config.toml
num_hidden_layers = 11
hidden_size = 512
num_attention_heads = 8
num_key_value_heads = 2
head_dim = 64
intermediate_size = 1216
vocab_size = 8192
hidden_act = "swiglu"
norm = "rmsnorm"
norm_place = "pre"
norm_eps = 1e-05
positions = "rope"
rope_theta = 10000.0
rope_fraction = 1.0
qk_norm = false
attn_scale = 0.125
bias = "qkv"
tie_word_embeddings = true
parallel_block = false
init = "normal"
init_std_qkv = 0.0225
init_std_o = 0.00479
init_std_up = 0.0225
init_std_down = 0.00311
optimizer = "muon_variant"
learning_rate = 0.00707
beta1 = 0.95
weight_decay = 0.019
lr_head = 0.00417
max_grad_norm = 1.0
warmup_steps = 200
schedule = "wsd"
decay_fraction = 0.849
decay_shape = "cos"
final_lr_fraction = 0.0
batch_tokens = [32768, 65536, 98304]
max_seq_len = 512
doc_mask = true
train_tokens = 559700000
max_steps = 8604
dataset = "wikipedia_en"
MLP neurons of a small language model. Each row is named by its layer, matrix (gate and up: input weights; down: output weights) and neuron, and shows model dimensions 112-239. Each number is 128 + 24 x the weight over its row's rms, rounded and kept within 0 to 255. A neuron's up and down rows have the sign that makes its largest values positive.
After each neuron's rows, "fires on" lists the tokens most often at its 100 highest values on Wikipedia text that the model never trained on. A number after a token or word is its count.

L5.gate711 [146 126 153 113 136 131 139 139 105  97 140 154 128 131  99 126 101 158 126  72 148 131 132 143 154 167 157 138 130 110 124 156 122 113 120 123 104 171 108 152 115 142 141 103 115 177 120 124 124 134 115 101 137 104 111 141 124 126 111 101 120 103 107 130 131 129  82  85 140 161 118  75 191 146 123 127 174 148 106 117 111 122 121 172 139 101  92 131  85  77  73 112  69 154 110 158  73 156  98 115 109 110 127 104 116 122 124 108 148  98 120  96 115 120 149  91 134 125 152 119 120 135 171 139 143 125 156 119]
L5.up711 [ 96 118 108  80 141  89 147 182  94 204 141 155 114 123 180 104 109 165 132  92 140 127 131 126 163  68 130 142  80 177  60 117 133  88 116 119 133 111 120 108 174 134 127 110 104 118 107 115  95  95 115  78 162 158 135 116 159 133 100 135 135 130 119 113 117 162 156 151 113 127 121 126 154 141  90 114 134 118 155 151  96 118 136 157 140 140 133 153 124 146 122 103 113 125 161 134 164 130 122 130 150  96 125 132 141 175 155 115 112 130 127  78  96 115 121 103 151 183 114  93  83 127 120  91 115 130  67 117]
L5.down711 [127 115 152 117  93 139 131 132  97 119 141 133 124 132 106 141 152 131 114 106 154 124 124 119 109 102 108  87 113  59  74 107 128 144 134 112 125 131 119 145 132 162 144 107  66 152 115 110 130 135 137 130 125 125 141 134 150 123 100 117  93 113 172 157  92 122 128 116 147 173 121 157 128 127  74 137 166 107 108 166  90 114 169 137  96 134  89 145 149 127 152 143 130 122 139 126 149 139 150 108 140 112  93 100 110 138 121 165  89 155  72 143 117 117 136 144 143 130 116  93 133 143 157 148 132 119 145  99]
fires on: " |" 65, "g" 9, "-" 5, " or" 5, " (" 5

L8.gate1008 [152 114 104  71 132 149 103  84  94  83  96 106 154 138 104 143  84 139 118  89  92 130 120 163 132 182 127 132 166  96  74 121 150 112 120 139 127 129 121 119  79 106 142 117 116 128 125 169 118 122  97 112 141 126 125 126 106  94 139 103 103 159 164 121 111 112  86 152  97 162 145  59 135 161 145  96 125 151 133 136  92 129 193 138 148 132  73 128 133 104 119 115 154  97 151 130 136  81 117 142 106 136  83 123 155 150 140 121 111 143 119 130 155 113 126  67 129 117 133 123 136  94 147 165 109  87 135 136]
L8.up1008 [150 124 122 139 115 114 119 137 129 168 114 132 144 168 138 116 105 148 117 100 122 130 114 129 125 115 154 123 157  77 107 105  49 126 129 127 156 125 145 130 130  98 149 119 131 154 111 142 128 138 151 105 180 127 142 138 144 137 143 115 154 110  79 164 128 133 115 124 130 149 176 157 131 111  95 111 152 158 100 106 145 158 152 137 122 132 113  66 150  94 154 180 155 126 143  97 164 145 178 110 137 136 119 117 113 123 122  98 142 166 111 111 101 166 114  80 136 160 139 131  99 170 134 152 156 152 107 150]
L8.down1008 [125 123 114 155 101  82 101 117 101 125 116 166 143 118 159 121 144 112 164 132  99 119 133 107 115 189 174 136 121 176  97  99 122 143 103 143 152 137 102 142 119 142 106 140 125 181 133 105 120 121 124 126 127 133  84 120  68  84  77  99  94 142 134 137 145 177 157 142 103 130 125 107 132 106  98  89 121 137 167 133  57 122 135 181 126 138 104 109 110  94 114 146 168  86 120 132 133 150  94 152 122  86 136 106 115 159 117 113 133 134 141 152 150 140  81 122 170 101 121 151 134 127 162 132 102  82 148 168]
fires on: " |" 42, " took" 16, " takes" 7, "-" 6, " in" 6

L2.gate451 [138 120  81 146 101 124 143 107 109 134 123  98 142 112  85 109 137 147 165 138 114 120 115 143 130 140  87 137 119 101 127 107 161 138 108  84 128 152 139 127  99 122 117 161  88 138 138 117 113 143 142 114 118  91 130 160 129 161  98 108 131 111 110 149 133 144 120 124 124 107 134 105 165 121 121 113 109 130 118 114  96 110 129 138 162 136 124 117 102 133 163 111 138 174 119 144  94 148  96 157 155 102 133 163 138 160  98  72 168 144 115 120 121 128 148 127  84 145 166 123 104 149 110 100 119 110 156 151]
L2.up451 [122 157 102 134 146 108 155 155 152 125 101  86 155 139 128 131 111 133  97 154  95 119 157 153 164 137 123  88 115 128 186 109  70 150 142 140  82 144 134 178 131 132 125 141  90 136 150 149  92 122 100 122 123 129 132 127  95 177 116 104 111 166 123 157 144 106 143 150  98 168 166 107 172 146 112 109 151 142 134  60  99 117 116 124 147 132 139 113 106 151 120 125 135 135 136 153 132 129 122 117 141 114 183 185 139 139 125  97 148 125 101  94  94 115 175 131 113  96 127 100 141 104 114  96 137 146 125 170]
L2.down451 [176 183 121 131 110 114 114 137 141 148 158 133 159 137  89  57 144 164 124 157 128 115 105 128 146 107 130 128 166 128 125 141 115 111 115 154 124 121 131 124  71 100 132 193 128 150 158 138 105 150  91 129 132 109 126 123 175 123  81 100 188 124 129 141 118 139 137 140 136 137 175  71 127 141 126 118  91 111 160 126 134 137 104 126 112 136 120 126 127 128  98  71 124  86  95 143 103 139  95 138  94 125 144 141 145 147 133 116 115 148 103 127 124 168 151 153 114 105 108 143 114 124 117 114 113  96 131  86]
fires on: "'" 60, "-" 8, "ea" 4, "t" 4, "ter" 4, "ta" 4

L5.gate307 [134  98 138 139 130 221 147 138 165  57 142 113  86 127 111 108 112 117 145 108 118  83 141 113  92 140 115 119 133 113 148 151 113 125  85 188 143 121 133 129 128 139 128 115 143 108 130 148 153 145 142 131  89 122 140  84 231 134  90 171 142 101 133  84 141 145 159 132 112 137 132  99 119 136 135 101 117 144  97 150 109 133 148 133  64 134 118 126  79  88 130 144 108 114 125 121 149 174 116  90 134 117 140 110 118 127  97 142 124  76 159 141 135 146 171 132 120  92 110 135 120 136  95  76 116 143 118 125]
L5.up307 [160 109  96 171 126 112 151  94 179 150 135  70 161 132 121 157 113 159 157 135  83 104 147 119 114 131 134  97  98 147  78 133 122 147 119 138  78 156 134 107 147 112 131 170 115 113 127 140 174  90 159 109 140 101 117 128 142 154 123 170 145 133 132  95 159 125 134 158  92 160 145 116 123 133 138  96 153 123 114  94 137 140 134  82  77 160 172 127 133 159 135 125 155 118 156 128 147 166  98 185  94 145 189 126 125 125 148 147 125 116 155 143 122 129 180 138  99 134 124 129 111 162 132 185 136 149 154 137]
L5.down307 [133 131 136 181 128 142 166  80 138 112  78 118 121 164 104  93 158  82 144 139  70 147 115 140 140 133 105 115 124 158 133 107 137 153 102 106 144 147 143  89 138 118 158 162 117 136 118 128 166 153 139 117 108  90 144 104 110 129 117 106 108 122 115 154 115 157 104 157 134 180 127  95 115 134 153 136 157 122 149  96 119 138 173 172 142 107 116 131  86 112 147 113 135  88 156 113 167 160 110 112 124 144 167 159 152 100 142 150 136 131 106 146 106 144 156 159  66 112 144 148 136 149 130 140  92 123 137 131]
fires on: "z" 15, "o" 9, "d" 8, "l" 8, "za" 6, "go" 6

L2.gate860 [106 132 132  98  77 135 103  89 147 141 123 123 130 146 132  91 120 110 172 132 111 121 131 119 180 123 110 151 116  85 107 148 138  80  95 157  96 173 133 100 167  92 125 120 160  99 151 119  94 131 135  96 115 143  95 174 214 135 148 105 140 116 144 150 124  90 134 102 124 129 127 119 104 159 117 145 113 130 168 144 118 127 131  97 161  84 155 115 106 119 151 101 160 114 103  85 127 159 128 132 162 146 186 146 134 187 162 128 116 159 149 112 101 130 159 105 130 134 130 130 104 109 152 133 138 162 102 162]
L2.up860 [107 149 120 127 141 144 152 145 141 130  83  94 103 120 165 155 171 137  88 101 120 122 148 135 158 154 119 117 187 149 129 109 107  90 121 176 156 150 180 157 150 116 135 160  99 111 116 114 129 123 119 118 133 117 182 136  94 135 143 161 145 135 140 163 115 157 150 151  93 132 127 119 104 130 123 130 129 114  99  99 138 120 143  46 194 137 119  99  82 110 143 113 142 129 123 138 128 117 146 166 126 131 102 143 116 124  91 123 165 160 137 111 136 114  98 167 125 116 144 157 145 128 117  72 105 149 135 107]
L2.down860 [135 112 119 140 118 134 133 141 150 105 136 162 145 142 107 146 167 114 142  84  87 155 126 114 159  77 137 133 126 121 130  99 101  55 120 121 146 159 131 126 166 138 129 138 156 105 134 130  98  95 137 130 132 179 156 128 115 126 146 145 172 104 158  96 136 131 120 180 133 137  91 116 114 153 146 160 173 151 174 130 140 103 160 118 137 134 113 133 140  87  93  99 104 136 133 108 143 151 116 152 130 124 141 136 172 112  92  83 117 161  92 122 157 146 123 103 111 138 130 121 128  72 139 133 140 175 134 125]
fires on: "ai" 13, "h" 12, "uc" 9, "–" 8, "t" 8, "-" 7

L2.gate213 [128 122 150 114 130  84 113 161 155  88 140 139 113 141  86 128 104 166 129 160 115 128 168 163 117 115 113  88 140 114  97 100  97  98 154 162 160 150 132  62 149 122 149 161 151 136 163 149 133 159 146  90 120 141 109  98 129 142 124  79 124  88 139 147 147  82  63 119 105 125 143 145 126 146 102 156  93 133 140 125 160 143 124 110 128 115 144 116 139 149 117 115 126 125 167  85 131 100 163 117 128 120 143 125 145 112 103 156 129 143 136 151  96 113 160 116  99 146 142 160 173 126 102 135 100 126 119  65]
L2.up213 [129 116 118 136 153 103  87 137 171 113  76 145 132 120 132 125 101 146 146 156 126 153 108 118  96 148 110 133 100 172 163  88 137 122 116 128 125 143 127 157 129  91 158 108 163 148 153 151 119 159 158 111 113  98 132 100 119 176 135  84 136 132 139 143 133  97  94 101  76 166 137 111 126 113 102 142 130 150 123 122 128 149 130 107 139  83 115 112 155 173 133 113 149 120 162 146 117 139 172 104 117 107  92  88  91 124 127 121 149 123 168 150 105 111 147  91  96 183 152 146 146 136 106 107 129 147 118 135]
L2.down213 [137 130 134 108 106  94 128 142 177 109 131 113  82 142 154 166 122 155 109 111 121 131 132 123 127 153 128 111 122 100 158 106  99 132 140 177 113 138 157 101 172 137 124 124 195 121 127 131 134 101 122  98 125 154 126 102  88 117 149 126 122 112 164 134  97 144 109 133 118 113 128  86 103 101 121 155 110 165  98 116 160 152 131 135 120 123 128 121 112  99 142 140 168 148 191 145 158 110 112 127 149 119 112  94 158 130 101 109 134 122 122 138 106 118 143 127 125 158 119 138 154 145 112  89 129 121  90 116]
fires on: " 185" 18, " 155" 11, "–" 11, "ree" 9, "end" 8, " 184" 6

L7.gate474 [114 133 146 122 170 154  91 126 126 148 112 148 112  95  71 126 108 129 116 128 152  91  85 123 149 152 127 107 147 123 167 121 114 120  79 124 117 136 107 107 121 111 140  99 124 137 106  92 124 172 161 135  87 128 187 154 137 121 130 100 158 145 117 143 147 132 105 152 133 157 144 114 143 122 105 150  92 148 139 173 143  94 149 127 103 133 106 130 116 133 128 112 101 120 101 123 132 157 143  95 129 144 133 137 102 126 154  99 189 119 139 112 125 154 133 136 141 180 128 133 134 161 137 105 161 125 114 103]
L7.up474 [111 135 147 129 157 127  85 147 120 134 156 108 100 120 125 121  83 150 123 126 108 158 117 113 131  95 124 123 102 106 130 119 123 120 104 136 119 170 102 169 121 150 132  77 104 150 112 126 128 159 104 116 125 160 136 115 130 130  76 165 148 159 107 146 138 138 157 127  73 117 147 116  71 121 103  91 125 143 132 142 125 122 132 158 101  51 124 114 136 142 121 108 143 158 140 118 119 114  74 113 133 151 122 116 150 119 153 138 140 137 107 110 122 107 114 112 166 125 147 135 110 120 111 181 148 124 150 117]
L7.down474 [121 158 112 128 120 137  84 123 116 115 139 141  80 141 151  89 151 126 155 134 103 126 125 111 105 128  83 151 168 152 126  87 161 107 115 126 168 110 108  95 122 130  99 152 173 122  80 120 150  99 123 107 103 138 118 111 142 162 118 105 159 115 105 133 193 131 127 156 178 165 137 128 110  79 145 100 131 106 125 109 149  97 164 120  96 114 124 146 135 147 142 140 134  99 139 121 138  98 117 140 151 101 133 131 131 131 110 112 124 125 140  97 148  96 148 119 117 138 150 100 111 158 129 186 137  99 113 170]
fires on: "-" 20, " (" 16, "'" 10, "." 8, "é" 6

L5.gate576 [107 117 118 151 162 110 134 125 117 164 114 106  96 110 145 161 102 141 135  99 156 105 150  90 155 123 110 115 133 125 155 150 151 102 160 106 145 138 119 168  86 107 172 109 114 114 128 108 135 100 159 126 139 119  98 101 119 122 176 157 167  95 148 107 120  81 161 132 102 134 169 123 117 128  99 135 107  98 176 119 101 154 115 118 122 153 119 125 121 150 106  77  93 113 139 144 143 125 156  89 126 134 125 134 185 126 110 120 100 154 119 111 107  84 110 139 140 142 149  99 109 109 113 123 123 145 110 127]
L5.up576 [164 148 105  98 151 122 133  81 124 158 132 113 113 152 150 143 135 170 106 144 107 171 186 107 145 148 100 152 152 152 116 104 128 139 153 121 119 131  98 156 121 138 136 124 124 143 148 110 115 131 152 128  80 108  91 154  95 133  82 122  96 120 108 111 138 130 115 129 108 112  98 110 121  93 122 151 171 171 112 122 111 116 152 127 129 123 126 144 149  75 108 101 142 120 143 129 109 118  88 131 122 116 129 103 139 119  85 103 104 129 112  81 133 131 100 117 144 108  93 153 125 135  85 135 133 133 174 143]
L5.down576 [152 133 140 150 109 143 128  95 163  99 153 132 110 119 187 115 124 136  61 108 124 142 148 180 132 140 124 127 132 111 124 120 113 138 114 103 128 152 134 140 135 143 124  90 130 123 138 107 114 182 114 101 130 136 105 137 138 139  74 119 143  91  96 144 140 107 152 111 148 144 137  87  98 116 134 128 140 133 113  50 168 106 130 101 115 181 156  99 130 107 141 114 162 144 106 137  79 156  94 148 112 135 132 135 144 129 172 176 114 113 177 126 127 135 128 157 135 150 115 136 139 173 144 161 145 147 108 128]
fires on: " |" 31, ":" 27, " /" 14, ";" 7